{
  "hidden_size": 576,
  "head_dim": 64,
  "parallel_block": true,
  "learning_rate": 0.00049,
  "warmup_steps": 500
}
MLP neurons of a small language model. Each row is named by its layer, matrix (gate and up: input weights; down: output weights) and neuron, and shows model dimensions 144-207. Each number is 200 + 30 x the weight over its row's rms, rounded and kept within 0 to 999. A neuron's up and down rows have the sign that makes its largest values positive.
After each neuron's rows, "fires in" lists the words (lower case) most often at its 100 highest values on Wikipedia text that the model never trained on. A number after a token or word is its count.

L9.gate380,224,221,192,129,221,244,211,217,182,218,181,219,208,234,205,225,162,153,218,203,181,239,168,215,251,193,238,243,181,217,210,204,156,196,244,176,176,139,164,162,207,176,197,213,208,182,201,164,205,216,148,204,176,236,187,205,202,177,213,189,164,237,181,176
L9.up380,229,239,151,176,263,189,181,224,178,260,222,231,209,185,191,205,151,198,185,143,222,193,182,251,231,172,209,182,229,188,188,219,180,155,266,152,197,177,208,198,199,187,123,192,186,191,200,202,201,182,267,198,173,171,210,199,155,170,227,234,184,166,220,211
L9.down380,163,258,249,225,230,207,167,243,210,249,188,178,212,225,203,182,243,241,234,173,182,183,215,155,152,155,197,250,205,184,216,208,206,196,230,144,225,179,237,205,198,102,163,295,153,171,188,225,211,191,195,247,212,168,210,214,218,176,265,212,196,169,185,184
fires in: "after" 68, "during" 12, "aftermath" 4, "to" 4

L9.gate1078,232,221,162,228,148,220,182,220,213,138,216,157,210,229,243,212,247,164,205,201,196,229,198,205,157,148,233,171,212,198,206,219,234,252,238,198,208,189,231,207,181,225,184,219,145,174,224,215,99,186,211,178,186,207,233,193,222,201,180,172,203,133,211,188
L9.up1078,204,175,215,204,216,230,216,193,189,159,207,191,160,218,203,168,257,211,223,184,171,193,146,194,215,252,176,173,191,231,199,169,185,228,196,200,184,206,196,231,230,157,174,186,177,248,231,171,184,180,190,232,146,156,197,231,206,203,178,146,168,237,150,238
L9.down1078,164,196,240,130,144,242,215,237,161,152,210,166,156,165,217,237,224,193,205,185,181,244,176,215,146,146,153,202,217,198,208,197,204,205,208,207,237,198,173,204,207,215,185,182,173,190,241,182,182,235,249,185,181,263,223,172,248,189,190,137,148,231,152,190
fires in: "it" 54, "which" 20, "that" 12, "this" 5, "what" 5

L9.gate1383,178,222,225,207,236,212,251,176,164,206,210,181,218,229,232,212,209,185,169,213,229,162,213,195,217,128,138,233,183,209,196,204,223,233,171,239,163,188,204,250,212,138,167,234,152,179,187,184,193,173,194,229,208,170,172,181,211,225,210,219,225,222,244,198
L9.up1383,191,168,202,145,170,233,152,268,172,184,175,176,174,184,239,198,228,149,253,206,169,267,197,186,180,223,196,204,240,202,186,239,181,157,182,179,185,174,164,196,209,184,194,148,205,217,218,219,166,259,214,187,226,184,183,185,205,216,190,194,148,238,211,198
L9.down1383,195,224,219,192,249,161,207,233,128,218,274,180,185,165,191,185,147,196,175,246,231,118,179,204,193,216,232,210,185,212,195,164,188,155,166,231,227,220,203,195,202,170,149,233,209,267,215,181,200,208,177,232,206,183,151,175,217,233,192,180,188,221,224,231
fires in: "when" 37, "where" 24, "if" 12, "for" 4

L15.gate1443,255,185,229,176,124,194,189,205,208,162,219,181,192,200,247,204,219,171,191,196,158,234,198,180,219,199,242,191,173,219,213,166,195,181,199,221,212,184,239,254,153,150,209,129,233,170,137,132,153,229,192,167,209,201,224,195,161,219,175,179,160,196,261,197
L15.up1443,184,168,183,178,200,224,183,253,171,221,207,164,188,186,225,207,240,220,166,182,169,210,172,203,228,193,240,178,215,177,194,217,158,184,164,201,206,161,213,220,142,201,214,208,145,195,182,147,169,161,253,179,229,226,145,177,209,213,170,173,162,175,219,189
L15.down1443,183,214,188,226,181,255,178,166,234,223,173,200,214,143,248,217,207,167,203,157,178,202,190,194,193,259,191,210,224,211,200,230,219,210,216,132,201,203,244,130,188,243,210,238,224,216,252,213,220,183,159,163,214,186,248,211,189,174,199,149,202,183,171,191
fires in: "one" 29, "league" 12, "party" 6, "nhl" 6, "women" 6

L15.gate885,223,209,222,172,201,175,210,176,211,232,174,230,167,230,240,175,259,199,217,212,198,206,216,206,197,181,262,233,276,221,205,208,185,216,224,234,204,136,250,158,153,189,201,209,230,215,232,186,199,183,149,185,222,165,200,153,227,184,186,157,191,223,185,187
L15.up885,209,232,209,203,211,142,205,206,203,182,299,199,219,178,201,207,169,175,267,219,215,218,180,183,166,220,181,200,184,207,174,240,198,232,198,181,209,198,204,202,192,181,228,245,215,128,246,199,207,171,222,152,251,190,219,202,208,212,216,183,213,199,203,196
L15.down885,180,197,229,176,234,260,193,177,203,221,180,214,227,203,254,195,207,230,224,151,172,162,180,159,199,244,177,245,249,171,191,243,225,193,251,192,223,172,202,172,251,226,184,193,219,207,201,191,194,179,156,226,175,212,210,171,182,220,233,158,180,215,168,181
fires in: "of" 76, "among" 7

L15.gate208,155,200,136,194,138,160,242,219,194,212,179,228,178,111,250,200,249,175,195,169,163,235,178,204,208,220,241,214,144,210,207,168,207,174,179,194,186,209,214,227,216,220,176,196,175,225,186,182,240,217,229,136,245,151,187,195,154,222,170,159,153,210,203,172
L15.up208,203,250,226,119,179,211,217,220,173,206,241,219,231,186,187,199,244,155,219,201,192,195,198,218,193,133,219,192,195,265,216,194,186,175,229,205,211,178,226,203,173,248,178,218,214,172,226,205,241,228,209,198,171,184,197,186,190,266,180,181,173,242,205,148
L15.down208,172,149,205,258,202,232,196,202,200,170,227,261,226,179,240,230,204,214,165,195,187,209,232,206,235,240,246,191,213,192,233,221,284,210,205,209,148,202,197,223,187,177,259,187,221,185,186,220,230,193,227,185,217,195,172,240,245,161,177,223,179,159,205,205
fires in: "national" 34, "world" 8, "indoor" 6, "international" 5, "listing" 4

L9.gate423,199,251,214,170,241,197,210,222,208,238,196,203,184,204,225,190,183,197,226,215,164,188,219,171,240,176,236,207,215,194,205,201,196,266,252,186,172,158,225,190,196,197,227,151,192,182,177,216,112,217,220,213,198,183,218,160,193,239,208,237,206,183,211,152
L9.up423,199,239,182,193,248,228,187,207,211,224,167,162,182,206,180,240,156,192,248,182,146,201,220,218,164,184,191,228,200,187,228,195,237,203,217,159,173,220,213,237,268,253,216,200,204,197,229,231,188,232,247,248,193,209,199,173,183,205,229,200,226,163,165,202
L9.down423,243,130,203,203,238,190,153,251,220,114,241,188,251,160,204,259,215,187,202,166,156,240,190,222,134,222,186,198,132,203,200,187,187,219,150,237,240,231,197,250,210,163,210,261,238,201,195,222,245,192,224,193,179,211,154,203,171,175,202,206,228,166,154,193
fires in: "career" 21, "since" 15, "company" 7, "term" 6, "000" 6

L15.gate1401,203,195,238,200,200,222,181,219,202,203,180,199,211,206,211,191,244,207,234,235,143,252,224,153,211,244,225,173,222,210,161,182,178,140,214,250,252,172,203,221,139,217,184,254,207,205,216,175,121,178,242,210,234,199,233,210,217,176,196,189,242,214,136,231
L15.up1401,218,220,192,177,214,283,199,225,200,209,205,190,238,214,180,188,287,185,205,201,197,184,235,207,226,187,206,182,226,228,270,219,183,200,217,194,237,182,206,232,211,211,188,248,186,141,233,167,186,231,182,216,193,204,202,172,198,135,193,238,235,105,216,196
L15.down1401,178,171,202,161,182,165,167,231,234,213,204,183,183,203,251,206,187,208,207,162,231,226,207,179,173,199,222,261,124,190,189,235,196,212,203,202,214,187,236,182,225,221,212,210,204,208,266,187,205,190,220,176,211,230,277,219,193,203,189,138,213,245,226,211
fires in: "this" 33, "that" 21, "same" 9, "bellator" 5

L9.gate1264,145,201,137,214,168,206,219,238,148,219,220,209,187,164,194,153,182,169,269,181,203,232,199,229,219,254,254,183,189,214,229,176,189,214,250,206,213,142,209,184,176,160,212,153,183,190,247,216,166,185,200,213,197,159,133,183,228,251,220,168,166,255,224,199
L9.up1264,204,196,184,223,194,174,198,261,171,204,245,176,227,205,178,238,243,182,247,219,170,204,195,189,218,167,244,211,236,177,180,221,173,235,179,200,193,192,227,253,110,251,188,257,198,192,179,174,162,194,195,170,197,219,200,195,188,224,233,214,220,192,232,172
L9.down1264,226,187,184,205,212,237,223,174,180,207,174,249,169,138,248,196,139,158,195,205,214,160,236,224,242,238,174,218,156,226,182,211,214,176,250,195,200,208,188,163,258,179,167,115,227,177,224,211,205,182,148,206,212,135,156,236,202,206,165,142,170,244,206,192
fires in: "a" 76, "into" 6

L9.gate209,207,212,209,147,227,156,190,176,151,211,265,159,216,224,237,190,233,189,232,184,203,232,183,200,167,214,229,196,202,226,190,238,231,230,201,185,114,197,166,184,186,170,172,226,165,204,191,220,182,157,171,183,219,205,173,165,198,232,192,246,179,166,171,222
L9.up209,207,180,161,238,200,178,205,204,213,192,209,199,190,180,201,142,189,157,234,257,252,252,206,205,251,250,177,224,216,173,193,151,176,220,213,212,238,182,188,176,199,215,201,151,205,191,221,178,187,243,184,210,197,228,205,170,221,174,220,225,208,228,213,232
L9.down209,236,231,225,224,187,184,232,189,183,186,217,213,204,211,207,214,189,140,208,227,191,158,237,224,214,216,208,219,190,171,154,209,171,168,124,160,175,192,182,186,197,197,192,166,168,199,246,220,235,191,184,214,256,220,131,210,177,217,235,161,253,228,192,244
fires in: "is" 35, "co" 6, "remains" 5, "are" 4, "vice" 4

L15.gate979,160,200,281,164,203,218,201,237,173,253,228,259,215,175,213,179,195,170,171,187,195,190,173,184,159,224,182,243,200,176,249,190,187,188,232,210,238,211,206,195,209,170,179,189,158,217,209,198,225,118,245,207,221,225,186,204,185,195,164,207,155,190,211,185
L15.up979,220,213,243,204,256,167,211,192,154,174,190,186,118,253,138,196,187,237,205,220,226,229,213,196,260,197,224,139,211,211,190,175,199,186,204,202,204,174,212,195,160,217,203,199,229,243,218,167,196,157,235,213,135,194,197,190,216,198,243,235,214,221,223,208
L15.down979,208,231,183,188,184,249,176,247,202,270,163,221,214,178,267,228,202,199,210,111,224,212,182,155,214,225,217,224,178,191,225,193,168,192,192,186,222,196,200,185,238,233,168,207,201,224,194,167,251,147,188,216,212,207,204,160,212,233,193,191,180,166,149,248
fires in: "a" 90

L16.gate473,184,224,178,244,180,214,225,173,139,249,201,230,181,153,199,209,214,184,152,241,207,237,174,179,158,184,226,170,200,174,234,171,174,239,231,227,197,203,177,214,179,208,220,191,167,233,203,215,201,172,177,189,174,186,199,183,160,179,232,209,130,188,225,208
L16.up473,216,199,174,143,197,181,182,181,182,192,155,218,162,161,195,147,229,187,149,219,192,181,183,196,161,143,226,208,175,207,203,135,156,199,201,208,190,156,207,234,233,216,214,139,208,233,181,213,202,169,260,188,180,184,143,194,216,153,160,202,134,230,198,197
L16.down473,167,202,226,190,143,216,215,201,177,227,185,229,155,222,209,220,197,211,214,244,198,186,197,206,174,213,243,163,187,221,122,181,236,185,216,203,179,215,157,221,268,213,221,231,180,271,232,210,208,200,169,189,234,234,200,148,165,219,198,186,151,248,219,230
fires in: "i" 36, "a" 15, "1" 4

L9.gate604,237,186,185,165,186,240,215,214,226,187,225,172,137,178,215,182,215,205,176,181,201,217,183,216,167,157,163,160,213,178,214,191,208,229,257,243,259,173,197,208,193,170,195,257,207,200,187,197,188,212,195,181,205,225,264,193,135,207,188,197,259,204,210,155
L9.up604,219,209,222,203,202,209,138,202,188,202,160,224,240,214,174,182,137,152,214,166,173,149,163,209,199,209,174,276,152,228,194,201,215,266,201,172,151,184,234,173,156,231,191,239,210,151,198,178,143,204,241,212,179,255,255,214,225,186,241,246,251,196,135,185
L9.down604,191,209,190,207,160,197,256,218,172,174,177,184,177,181,198,197,260,170,231,200,220,265,251,214,209,178,222,196,256,198,201,208,202,179,214,215,235,210,175,226,200,225,185,159,184,260,219,154,228,219,174,186,188,202,192,212,171,232,157,216,181,239,241,196
fires in: "records" 17, "book" 12, "is" 10, "island" 7, "in" 5, "tennis" 5

L12.gate373,220,203,156,236,209,191,200,202,186,216,227,189,225,179,200,203,206,169,182,183,175,214,165,221,189,168,275,185,199,248,215,224,187,161,255,239,218,245,152,205,172,198,132,212,209,214,219,245,195,211,211,200,153,170,184,197,241,177,220,228,199,167,194,200
L12.up373,209,238,169,236,209,235,193,182,221,239,223,216,190,182,210,197,197,219,188,161,168,210,223,221,225,244,193,171,257,213,196,170,170,214,196,178,199,251,177,127,149,143,175,194,196,192,183,187,248,183,241,201,234,187,184,211,181,264,245,212,208,197,183,157
L12.down373,226,141,215,244,182,208,174,267,191,211,150,212,195,156,204,194,201,189,229,229,197,225,178,156,231,257,215,191,243,246,182,181,148,217,229,179,207,201,144,189,176,232,184,192,194,158,185,227,196,135,134,200,205,154,196,213,208,214,199,200,172,196,229,173
fires in: "of" 51

L12.gate908,216,198,254,207,153,197,175,164,200,165,230,190,193,175,263,181,203,178,221,208,230,231,186,227,181,225,160,205,214,268,235,168,192,193,147,156,214,199,201,216,265,244,191,234,240,170,256,208,224,218,166,190,222,185,202,199,179,247,219,197,116,177,228,212
L12.up908,209,219,185,208,177,134,193,199,169,159,198,181,155,204,172,203,187,218,186,199,211,151,181,159,254,164,214,190,247,154,195,200,195,176,217,205,180,204,156,250,199,162,179,178,199,217,160,203,154,173,160,214,176,180,204,190,196,182,254,256,154,212,189,195
L12.down908,180,206,202,222,227,189,218,228,259,152,199,170,227,137,167,165,236,218,189,175,213,191,223,162,190,187,184,231,238,192,171,190,238,135,212,172,198,226,229,191,227,203,201,245,217,211,207,171,180,245,202,229,201,234,218,223,156,253,185,202,167,202,207,156
fires in: "after" 25, "had" 16, "despite" 10, "to" 5, "following" 4, "having" 4

L9.gate621,208,201,143,209,237,245,195,186,196,162,198,192,245,189,201,211,185,228,207,228,170,155,167,241,136,150,200,198,169,166,174,217,252,209,237,221,200,165,177,242,223,218,196,251,171,191,180,171,170,222,252,232,183,203,200,217,180,183,185,209,194,177,179,180
L9.up621,209,236,202,235,190,197,179,179,220,186,180,197,228,238,207,147,218,178,235,277,222,192,162,177,201,246,185,219,188,236,210,224,225,121,232,179,179,265,206,194,268,149,161,149,151,247,222,209,199,170,254,237,241,209,194,195,222,299,236,135,230,199,201,186
L9.down621,177,217,232,185,204,147,167,245,204,194,219,208,193,172,169,226,187,179,169,180,169,173,236,174,181,215,249,186,243,166,241,175,173,285,207,247,145,149,228,192,145,212,220,220,228,162,188,150,130,230,161,206,161,199,213,223,174,169,180,200,175,204,213,247
fires in: "museum" 15, "but" 9, "round" 9, "manuscript" 6, "conference" 6, "collection" 5

L9.gate633,184,198,203,206,180,150,185,237,242,190,160,174,179,206,200,188,151,228,222,182,177,205,231,209,236,238,220,178,219,223,186,221,187,168,191,264,180,194,252,148,191,180,214,239,184,160,189,163,198,154,166,113,176,193,208,194,155,177,205,228,174,114,269,212
L9.up633,172,209,134,258,215,207,192,170,217,185,148,199,204,214,234,202,192,206,220,192,190,170,164,194,228,225,179,165,190,212,176,201,186,222,153,173,182,196,261,176,185,180,180,191,209,184,162,200,188,206,175,164,172,182,205,204,231,170,173,266,250,176,175,196
L9.down633,205,207,233,189,270,231,192,174,226,214,170,167,226,214,158,199,246,164,197,222,194,241,156,195,166,189,148,242,208,203,208,167,205,205,248,187,217,177,185,248,236,176,248,202,181,275,194,213,251,197,216,232,296,199,222,248,158,253,186,184,203,215,204,207
fires in: "then" 32, "later" 30, "eventually" 9, "subsequently" 8, "soon" 5

L9.gate152,202,224,218,183,198,192,173,248,194,219,197,158,146,182,214,234,202,210,228,174,185,241,189,227,170,211,174,225,173,165,222,188,168,194,146,225,222,170,159,199,224,134,123,203,241,220,191,177,158,189,173,209,217,168,208,216,207,266,183,227,190,184,179,178
L9.up152,206,210,172,158,198,191,153,233,190,173,179,172,182,188,163,192,214,211,246,219,217,210,205,199,198,205,175,215,171,244,148,166,208,161,192,177,190,178,138,235,234,226,154,165,265,176,193,227,226,206,180,208,180,175,202,160,190,287,240,182,157,205,167,235
L9.down152,211,200,207,188,185,245,203,200,179,210,213,189,160,196,219,182,222,177,219,224,239,154,182,207,168,195,186,224,188,244,200,176,174,183,218,210,202,182,175,191,138,231,230,170,173,199,222,228,219,215,181,174,203,232,211,194,269,174,224,123,177,195,248,195
fires in: "more" 46, "better" 7, "less" 6, "higher" 5, "major" 4, "greatly" 4

L15.gate1509,221,207,242,164,187,190,204,172,213,212,159,218,221,137,219,147,188,202,243,211,213,212,256,193,181,189,226,167,200,262,224,273,216,166,200,184,251,216,192,236,187,231,155,241,223,163,163,141,209,194,190,255,206,272,185,201,186,241,181,186,233,193,171,174
L15.up1509,173,191,131,204,222,195,193,181,189,190,145,170,137,191,220,167,257,217,152,208,219,260,225,224,217,177,166,225,216,201,252,170,181,211,205,156,249,153,189,196,222,198,182,197,183,220,231,180,175,246,137,198,194,226,207,192,213,245,161,203,213,200,201,203
L15.down1509,181,203,223,231,164,247,236,272,189,138,194,180,159,159,177,133,210,173,212,205,120,216,170,148,191,191,205,209,244,169,226,180,215,213,234,219,213,174,173,169,197,211,228,199,231,271,253,215,198,224,215,189,197,256,200,160,217,187,243,221,237,218,217,208
fires in: "where" 22, "how" 12, "when" 8, "what" 5, "as" 5, "about" 5

L15.gate1301,184,257,171,222,203,198,219,227,191,182,169,212,221,200,232,208,223,202,234,219,221,217,172,186,256,177,206,203,168,219,192,180,241,213,261,194,257,284,192,198,229,221,209,219,218,197,233,217,183,198,180,195,235,182,207,224,252,181,269,228,142,212,202,213
L15.up1301,211,177,220,187,176,207,243,260,217,196,154,192,246,210,216,208,225,184,186,227,188,192,210,158,195,173,222,140,162,191,193,177,202,201,220,185,212,226,262,201,194,190,189,209,214,224,200,164,192,145,207,192,205,209,242,183,219,211,198,198,207,205,239,187
L15.down1301,173,257,156,225,244,220,156,235,168,198,213,209,192,184,158,230,184,161,209,259,226,206,134,257,193,204,184,192,189,260,206,247,211,226,239,153,217,177,175,196,167,199,216,198,248,251,194,205,163,171,229,215,236,197,151,203,174,191,183,209,230,259,169,235
fires in: "an" 38, "a" 25

L9.gate893,211,210,232,188,251,191,152,200,214,228,196,204,202,127,186,195,146,165,204,169,179,208,206,213,214,189,186,186,242,176,212,207,237,178,253,165,194,199,197,199,205,198,126,203,237,161,203,205,204,238,204,206,166,193,208,207,208,231,198,282,152,245,242,231
L9.up893,185,224,179,255,304,226,125,189,237,194,192,168,245,175,158,195,167,150,212,195,217,203,179,264,193,180,166,180,184,200,214,203,256,215,239,155,184,231,222,183,159,233,170,196,210,218,194,200,173,229,236,202,176,225,201,243,195,231,193,230,208,204,198,246
L9.down893,209,225,167,199,182,236,200,212,193,145,206,172,190,217,170,151,229,250,189,214,169,262,210,214,180,195,206,179,213,221,259,208,178,208,165,201,200,210,233,173,207,253,243,216,186,226,196,221,166,164,222,158,196,234,172,223,158,181,203,175,268,160,165,196
fires in: "museum" 33, "collection" 11, "gallery" 9, "built" 8, "exhibition" 6

L16.gate768,243,204,163,184,202,230,199,192,132,150,220,198,266,159,188,196,233,202,175,193,229,171,154,196,182,166,173,196,164,214,207,237,157,190,228,209,183,236,251,186,230,233,201,231,235,231,167,227,162,173,168,188,267,211,190,279,187,235,174,195,223,216,164,225
L16.up768,147,237,202,188,219,181,189,207,202,246,142,158,194,175,206,174,230,192,151,168,159,186,239,189,222,181,210,189,253,156,195,192,185,187,190,161,195,170,216,188,229,228,191,169,180,229,126,223,153,168,224,214,211,194,196,192,192,217,213,135,183,200,181,202
L16.down768,183,232,192,217,212,170,198,228,196,155,222,205,181,185,224,252,195,185,212,205,204,168,202,240,157,173,140,174,186,203,212,224,225,202,201,192,258,137,192,224,171,195,233,204,265,160,242,215,269,236,176,228,194,218,198,179,265,227,174,205,156,225,245,191
fires in: "has" 26, "first" 11, "had" 10, "contains" 5

L9.gate1037,222,256,185,192,214,217,188,188,245,195,140,203,199,238,216,222,218,203,177,216,191,219,245,139,173,152,158,237,229,203,208,196,166,151,198,198,199,221,235,232,204,201,146,189,198,245,201,168,203,181,192,205,213,207,194,185,193,192,236,201,240,165,218,207
L9.up1037,159,161,240,256,175,134,174,217,188,230,209,237,170,182,228,116,194,235,231,183,223,218,166,166,191,226,209,220,214,203,187,173,178,229,224,186,186,121,183,206,176,156,202,184,194,160,248,203,169,167,213,182,180,177,150,221,194,213,167,210,185,233,145,169
L9.down1037,237,222,164,187,238,187,233,180,224,203,195,172,164,218,192,181,258,188,213,163,205,214,216,166,154,161,179,209,206,224,203,191,200,157,175,186,193,239,203,246,192,247,159,252,173,252,200,203,165,203,189,162,182,247,230,157,176,173,201,191,255,105,208,199
fires in: "only" 35, "very" 13, "nearly" 5, "quite" 4, "almost" 4, "initially" 4

L12.gate1447,211,164,216,202,163,184,205,247,220,197,147,164,171,237,218,162,210,171,241,238,185,184,231,194,231,190,212,217,223,181,238,203,178,148,174,228,216,197,195,233,151,217,224,216,255,196,228,173,205,127,237,210,233,217,202,225,226,213,195,202,204,194,261,202
L12.up1447,189,192,169,208,166,299,197,181,164,191,174,160,216,239,219,202,195,173,211,217,240,202,215,230,178,149,204,203,203,220,235,202,176,254,141,165,217,181,133,192,144,206,177,152,207,197,219,239,172,140,175,196,190,270,225,213,232,201,169,175,217,175,240,228
L12.down1447,199,205,113,178,201,255,180,241,178,209,194,202,214,196,180,265,205,206,199,239,144,201,170,178,245,174,189,205,196,238,208,171,238,221,223,180,218,165,191,205,234,204,181,194,222,174,149,160,170,176,197,175,186,150,138,144,175,222,181,244,147,140,189,235
fires in: "new" 90

L9.gate763,191,184,210,204,193,243,233,231,190,200,196,204,199,160,164,200,218,206,197,182,177,278,174,168,243,207,168,217,224,207,231,217,185,178,214,186,141,196,291,218,182,238,198,169,196,193,167,227,152,234,211,156,261,200,137,141,199,183,251,207,194,177,187,161
L9.up763,174,187,227,196,178,261,195,182,186,179,203,220,260,163,221,176,220,204,189,255,240,180,256,251,193,200,172,223,200,179,259,209,213,194,180,204,233,199,209,192,257,268,258,241,242,205,176,210,186,212,185,217,216,200,216,161,141,226,162,145,173,148,202,198
L9.down763,215,202,179,226,214,198,206,182,167,191,227,194,202,219,172,218,185,171,201,171,170,240,138,200,212,209,253,174,189,206,186,199,218,190,195,177,171,180,192,224,148,152,174,197,181,188,194,192,202,209,235,210,186,212,198,226,209,184,231,205,260,181,213,222
fires in: "career" 32, "season" 11, "academia" 8

L16.gate93,182,186,278,167,142,182,172,216,185,175,189,174,160,161,181,202,213,170,221,185,242,244,187,148,261,185,201,250,205,186,233,183,224,147,212,186,263,127,205,176,165,215,241,200,163,223,193,196,218,194,167,185,247,141,252,219,181,234,194,166,151,176,237,211
L16.up93,236,164,229,241,111,168,196,226,193,190,156,203,191,121,162,195,174,174,169,205,173,172,183,174,197,153,182,159,174,220,142,172,225,224,174,187,181,206,196,215,212,187,162,164,199,156,160,260,204,190,290,231,213,250,172,218,163,243,193,237,229,263,264,203
L16.down93,133,173,168,218,223,201,222,150,183,184,187,182,196,244,201,233,229,168,211,216,205,176,165,255,204,227,184,214,208,179,245,197,199,181,219,187,211,139,187,179,201,216,194,233,163,228,175,191,234,215,155,195,275,222,206,166,184,180,189,190,188,149,211,180
fires in: "early" 23, "new" 10, "great" 9, "best" 6, "number" 4

L9.gate467,182,240,186,160,233,143,196,193,199,182,192,179,197,205,251,228,237,142,174,189,239,181,167,128,206,220,215,210,184,241,222,235,135,228,210,208,176,195,214,179,181,203,226,187,252,154,161,207,176,208,230,140,185,186,132,111,238,158,187,168,193,179,189,199
L9.up467,188,170,201,234,217,202,187,242,205,196,172,220,180,161,167,136,180,196,160,231,179,175,164,164,182,220,193,243,195,194,218,154,229,209,175,266,248,204,198,218,200,217,156,171,167,236,170,177,201,200,201,248,173,196,231,189,148,186,181,192,175,226,216,208
L9.down467,186,202,181,134,189,226,190,239,179,159,259,187,197,225,198,244,151,223,216,137,234,217,170,255,212,166,266,205,174,193,201,246,225,156,255,105,192,180,191,217,193,199,191,218,235,170,215,270,184,178,228,190,211,187,191,225,212,234,238,232,224,170,218,235
fires in: "that" 91